config = dict(
    norm_eps=1e-06,
    attn_scale=0.125,
    parallel_block=True,
    init_std_o=0.0,
    learning_rate=0.00428,
)
MLP neurons of a small language model. Each row is named by its layer, matrix (gate and up: input weights; down: output weights) and neuron, and shows model dimensions 96-191. Each number is 200 + 20 x the weight over its row's rms, rounded and kept within 0 to 999. A neuron's up and down rows have the sign that makes its largest values positive.
After each neuron's rows, "fires on" lists the tokens most often at its 100 highest values on Wikipedia text that the model never trained on; "fires before" lists the tokens most often just after its 100 highest values on Wikipedia text that the model never trained on.

L12.gate232,204,181,215,191,183,202,207,209,212,195,202,188,195,258,179,210,203,191,211,207,209,207,197,206,217,231,191,158,205,178,152,188,207,179,247,210,196,202,176,181,181,210,168,208,206,226,161,189,182,186,191,192,212,225,196,194,201,206,204,217,227,173,198,172,194,213,244,223,196,223,201,153,181,179,225,221,221,195,156,182,220,187,198,169,197,192,209,219,183,207,196,205,208,177,201,222
L12.up232,201,195,171,148,176,193,195,206,208,212,211,168,190,202,175,199,241,219,199,204,209,199,224,198,183,214,194,215,174,216,145,195,217,197,203,206,192,186,165,200,197,201,187,209,174,191,172,175,243,180,191,218,200,195,183,177,163,189,220,213,209,203,216,200,187,182,160,220,211,224,203,227,175,160,217,216,199,216,197,194,190,198,205,192,207,209,200,210,193,207,203,180,230,189,184,180
L12.down232,196,218,197,205,212,188,206,195,155,207,180,200,187,200,186,156,209,196,237,196,221,228,216,209,177,183,198,229,218,213,154,193,209,227,214,204,200,200,180,227,214,190,173,192,177,217,197,195,202,180,221,188,239,193,238,193,174,213,167,241,200,196,186,201,177,196,195,188,207,184,174,183,219,207,167,225,191,209,181,209,235,187,214,213,182,224,208,215,227,218,184,200,217,195,206,213
fires on: " Dr", "t", "r", " Mr", "s", " No"
fires before: ".", "ive"

L11.gate734,200,179,217,258,207,219,186,184,185,220,227,179,177,228,173,205,205,211,187,217,157,218,203,198,207,209,151,215,179,188,209,179,207,189,182,172,238,188,225,196,197,172,172,186,209,178,177,223,219,145,159,199,209,186,196,176,204,183,232,191,161,196,205,192,188,221,235,187,216,206,197,210,204,190,196,188,216,223,169,201,246,202,215,197,211,217,182,218,196,174,195,176,201,173,197,216
L11.up734,190,182,198,222,199,201,188,195,181,198,228,199,212,191,211,219,194,221,194,169,152,206,254,207,205,190,198,216,195,222,184,194,229,174,241,199,209,210,192,157,223,204,178,209,201,201,179,198,220,180,172,214,185,186,197,194,184,234,193,188,203,187,183,193,174,218,241,147,239,189,219,172,181,189,234,203,191,223,206,190,211,201,157,170,176,188,176,180,222,207,174,221,198,209,220,225
L11.down734,213,190,253,215,190,250,191,197,204,217,223,184,214,193,176,198,180,216,202,212,159,195,223,207,202,239,213,197,176,213,182,230,207,190,194,208,213,219,205,240,199,210,163,175,183,240,210,225,229,168,164,168,223,194,189,194,194,175,221,228,152,197,194,217,200,201,202,158,196,219,229,219,201,229,213,190,206,239,181,176,202,194,193,205,221,195,180,211,241,185,177,192,212,189,221,216
fires on: "9", "8", "1", "7", "6"
fires before: "9", "8", "7", "0", "5"

L6.gate964,204,219,215,181,197,170,186,183,218,174,206,228,174,216,171,199,233,187,191,195,185,203,195,193,209,200,149,221,210,219,171,215,191,198,209,233,190,212,210,184,234,200,168,203,243,197,196,165,187,241,188,165,158,164,224,195,213,229,216,209,187,188,190,212,176,205,174,203,213,182,204,239,209,186,175,224,200,174,179,218,194,199,199,195,230,196,168,203,181,181,225,199,186,204,204,161
L6.up964,223,197,213,231,196,205,203,216,194,161,204,192,196,238,186,190,213,204,227,180,200,191,186,190,143,185,213,169,221,177,237,190,188,205,213,232,186,197,209,196,201,176,230,180,193,185,225,179,133,216,221,231,197,206,222,180,198,187,237,187,205,175,217,205,191,207,217,176,173,181,184,219,174,178,199,208,182,194,210,193,206,188,237,171,233,173,203,171,187,200,235,208,196,186,204,189
L6.down964,188,243,179,222,159,188,219,159,165,218,179,213,205,208,207,192,182,218,212,213,179,182,205,197,177,185,205,189,204,198,185,177,216,216,188,221,173,220,210,210,231,219,221,204,209,193,235,203,169,209,217,217,207,216,209,160,157,168,215,197,209,184,205,182,172,185,160,207,199,185,204,209,205,186,197,137,212,213,229,214,210,201,183,225,209,231,207,183,192,196,200,217,206,193,224,185
fires on: "\n", ":", " |", "|", "1"
fires before: "\n", " ", "---|---|---|---|"

L5.gate758,191,176,149,227,220,231,204,207,197,192,208,215,201,209,222,194,208,196,220,218,222,212,237,203,203,155,187,239,189,187,207,155,173,212,180,179,239,193,200,216,176,196,196,232,217,177,186,209,186,214,198,187,226,225,203,186,207,192,200,200,212,196,194,195,234,199,236,212,193,228,222,214,207,187,219,185,172,200,179,198,149,200,197,175,202,191,216,226,200,208,177,223,189,217,214,191
L5.up758,223,171,185,208,201,205,223,183,169,210,233,211,197,230,235,191,233,182,186,212,153,197,182,196,214,182,183,214,172,198,231,225,203,179,242,199,257,152,189,212,137,196,243,186,206,184,241,166,165,214,194,194,225,201,228,225,223,211,232,199,189,222,197,214,236,184,199,198,183,211,213,189,180,184,224,191,203,169,187,204,210,196,214,157,171,214,170,211,221,223,208,261,178,184,182,198
L5.down758,180,209,184,222,227,197,188,220,203,198,211,190,178,201,194,213,210,172,225,183,194,220,208,206,195,243,226,206,174,199,195,202,168,180,185,175,159,205,184,209,205,163,180,208,209,210,200,216,228,186,214,165,200,230,216,179,222,178,204,229,147,226,204,202,157,202,200,186,205,213,188,285,162,207,181,219,178,223,212,215,226,183,192,184,157,205,179,191,188,208,164,191,210,229,210,188
fires on: "–", "1", " than", "han"
fires before: "1", "0", "7", "sen", "2"

L5.gate53,196,207,220,209,209,225,197,213,180,202,208,203,187,218,219,214,176,210,209,185,202,200,209,171,215,195,165,191,203,214,198,190,181,165,198,196,200,236,229,170,232,202,216,205,216,201,197,174,218,218,191,182,189,170,188,191,184,181,216,198,196,221,204,195,210,205,195,217,186,216,198,201,129,202,207,191,209,210,177,243,200,209,177,202,195,183,211,193,138,202,184,233,193,206,196,210
L5.up53,210,198,232,228,176,181,190,226,203,220,206,226,199,219,216,192,195,209,211,204,190,188,194,179,164,209,178,207,181,213,223,194,187,193,194,207,190,216,194,189,206,197,208,188,189,215,203,198,173,197,185,197,175,213,205,206,220,180,235,158,212,168,207,212,199,200,163,201,203,224,203,193,219,203,239,171,181,195,172,189,177,154,165,176,172,225,186,197,185,205,194,197,202,174,162,220
L5.down53,214,178,236,190,215,178,205,222,195,222,221,215,183,171,173,166,188,179,217,190,207,199,230,224,213,185,192,200,214,205,216,201,227,200,175,204,180,199,233,207,196,200,196,185,199,189,226,230,243,171,230,192,183,182,194,193,189,186,188,197,202,232,207,202,217,168,223,210,163,200,184,230,191,189,220,170,197,191,222,207,222,227,222,191,213,186,180,199,206,213,225,239,197,196,207,166
fires on: "0", "9", " return", " returned", " entire", "our"
fires before: "1", "0", " to", "4", "5", " "

L3.gate350,228,161,212,220,215,204,199,203,199,213,196,215,206,207,207,188,226,201,207,202,218,205,214,192,226,214,161,196,192,215,200,209,194,190,199,188,155,211,200,195,170,192,224,198,139,243,211,222,229,163,178,184,168,184,198,211,187,169,232,187,193,172,206,205,207,172,200,173,188,205,189,227,186,201,221,185,185,209,219,228,223,220,174,197,186,205,174,174,159,206,242,191,234,160,187,212
L3.up350,211,206,196,235,209,210,206,213,218,184,172,174,169,219,212,234,203,229,210,222,205,182,184,221,186,194,156,205,202,197,235,186,179,173,158,209,174,209,206,185,180,200,216,171,184,216,200,209,185,203,217,196,153,191,205,195,178,165,222,226,183,174,178,181,217,207,213,196,173,196,191,231,186,192,229,189,201,190,223,180,195,193,202,185,203,225,222,198,162,225,167,188,216,209,190,210
L3.down350,194,190,205,176,194,215,205,236,193,210,225,194,192,213,164,191,207,228,190,176,169,213,176,223,207,211,233,190,216,189,222,192,215,216,195,183,182,236,202,189,228,198,172,190,140,226,188,174,239,217,183,218,220,186,189,162,216,201,243,210,193,231,180,184,212,209,212,241,209,205,233,219,192,151,215,229,219,175,207,216,192,225,213,202,186,229,205,220,158,205,152,223,214,226,164,228
fires on: "0", "5", "4", "1", "9", "3"
fires before: "0", "5", "9", "3", "1", ","

L5.gate506,213,213,181,231,203,186,204,202,180,188,209,178,226,232,178,202,176,204,185,182,206,222,217,196,172,184,193,208,207,200,211,223,178,180,200,197,219,228,186,256,208,198,230,186,215,207,220,176,207,228,201,173,183,192,187,212,215,224,209,201,231,222,193,197,210,190,191,212,180,211,237,165,170,205,208,176,163,202,203,159,224,205,205,182,183,171,216,173,196,217,159,206,243,151,204,209
L5.up506,203,200,199,213,222,208,227,224,199,213,199,217,237,197,223,215,190,213,226,171,208,195,185,196,170,214,203,190,165,233,189,192,171,154,218,185,208,192,212,190,199,226,197,198,220,196,219,236,197,188,195,179,240,201,189,191,243,216,200,233,166,169,197,181,197,200,172,200,203,218,196,189,136,166,201,182,228,182,199,192,183,184,202,239,221,181,194,205,218,219,175,216,197,175,186,166
L5.down506,174,210,199,223,166,184,181,188,168,192,197,223,211,202,192,180,207,210,232,189,163,253,173,198,201,215,204,181,166,230,201,187,218,172,226,209,181,201,201,192,202,179,197,194,214,159,173,226,202,210,234,186,234,194,217,217,190,162,173,196,216,186,218,221,183,197,196,204,225,199,194,223,188,218,184,233,163,201,201,169,170,179,167,221,176,176,184,173,181,203,170,195,200,166,169,186
fires on: " of", "–", "0", "9", "5", " contract"
fires before: "7", "8", "9", " the", "1"

L6.gate387,196,177,240,205,198,171,198,209,159,206,182,170,187,210,205,193,192,189,202,198,204,182,160,177,235,219,189,188,183,240,204,181,200,179,210,249,219,189,212,184,214,226,184,196,238,206,201,206,181,208,222,163,155,212,189,205,202,193,191,236,191,219,214,194,226,191,170,238,199,224,217,217,194,212,183,208,221,215,184,208,192,206,232,185,217,248,187,168,240,203,185,190,173,256,213,175
L6.up387,208,198,198,199,215,201,218,197,205,168,198,203,237,235,230,205,221,218,203,225,202,207,166,174,202,182,210,206,193,219,222,166,191,179,178,222,178,193,199,208,225,216,178,167,196,175,230,218,164,210,204,207,161,215,184,205,203,204,188,224,221,189,186,196,190,210,212,196,190,180,237,213,219,168,187,182,189,186,199,217,200,216,211,200,192,209,241,218,219,227,183,243,195,219,196,184
L6.down387,201,233,191,207,225,195,200,200,225,183,224,195,236,220,172,135,176,206,197,233,196,185,226,179,237,169,200,213,212,215,197,213,209,192,214,198,203,184,249,193,224,176,216,167,203,213,215,207,189,180,188,173,184,193,197,189,203,167,199,200,202,166,209,184,215,209,184,166,181,218,207,192,175,180,221,209,181,175,222,162,177,199,168,232,208,202,151,222,164,200,198,193,174,190,201,160
fires on: " |", "-", " on"
fires before: " ", "old", "\n", " Al", " FW"

L6.gate795,211,190,189,175,198,183,191,233,203,217,213,173,171,208,180,191,212,204,184,226,198,207,198,201,194,197,186,213,201,167,248,185,229,184,204,196,200,230,205,203,187,215,230,229,218,206,208,194,212,183,188,203,186,211,216,187,188,216,223,239,183,184,210,175,187,219,172,190,166,173,202,207,182,141,168,203,222,222,220,197,203,202,205,179,135,230,183,200,205,217,190,204,192,216,175,159
L6.up795,207,200,199,190,202,187,185,189,187,206,147,186,205,207,211,218,236,216,179,214,235,161,221,227,189,197,197,181,233,192,179,241,190,184,239,208,181,188,185,203,225,181,190,206,194,172,229,211,189,191,213,218,205,216,187,198,201,178,208,203,219,134,196,198,215,200,208,185,178,185,200,241,212,187,197,194,174,183,201,212,206,200,204,194,174,188,181,163,174,197,180,243,189,175,160,167
L6.down795,210,218,190,183,185,233,212,192,211,185,148,177,175,197,200,166,205,210,170,191,226,192,199,194,204,230,188,173,186,197,203,231,201,208,226,171,204,202,230,211,222,254,199,194,209,206,203,217,207,211,193,186,179,206,188,184,194,204,196,213,247,206,209,188,182,191,205,181,190,190,189,225,225,171,180,180,218,198,216,225,211,192,226,217,174,221,154,156,185,220,209,203,235,200,174,187
fires on: "---|---|---|---|", "\n", "|---|---|", "|---|", "==", "|---|---|---|"
fires before: "\n", "---|---|---|---|"

L12.gate214,167,206,211,190,180,189,173,191,182,203,202,175,180,194,192,230,181,231,230,174,209,228,204,213,243,206,220,215,195,190,199,206,245,176,199,212,174,226,177,217,164,172,249,217,212,206,200,191,196,187,186,181,215,170,153,194,192,156,179,199,196,181,199,219,187,168,216,223,260,172,202,211,162,160,205,142,242,210,197,196,196,209,217,182,218,206,226,193,179,211,190,172,221,195,176,204
L12.up214,182,212,197,201,183,199,150,202,196,184,194,207,202,190,197,186,210,238,191,198,185,202,222,214,199,213,187,189,196,214,181,186,190,245,218,238,202,177,208,194,183,195,202,209,208,202,198,204,266,179,217,183,211,206,192,171,200,190,218,173,239,158,210,200,211,177,196,198,198,194,201,216,173,160,189,161,217,171,212,185,195,171,219,197,170,187,191,205,204,190,188,214,195,198,188,218
L12.down214,212,223,203,215,207,196,159,219,177,211,172,183,202,194,204,119,177,209,226,187,201,212,221,223,209,197,205,203,221,171,206,197,188,202,193,203,197,200,204,200,179,214,185,202,171,195,239,199,246,189,244,191,179,220,198,174,231,216,208,216,198,201,212,247,217,225,218,207,207,189,204,224,192,182,159,225,202,213,196,195,230,223,196,161,239,182,210,185,219,189,204,203,214,219,224,230
fires on: "9", " located", " November", " October", ":", " February"
fires before: " ", "1", " in", "4", "2"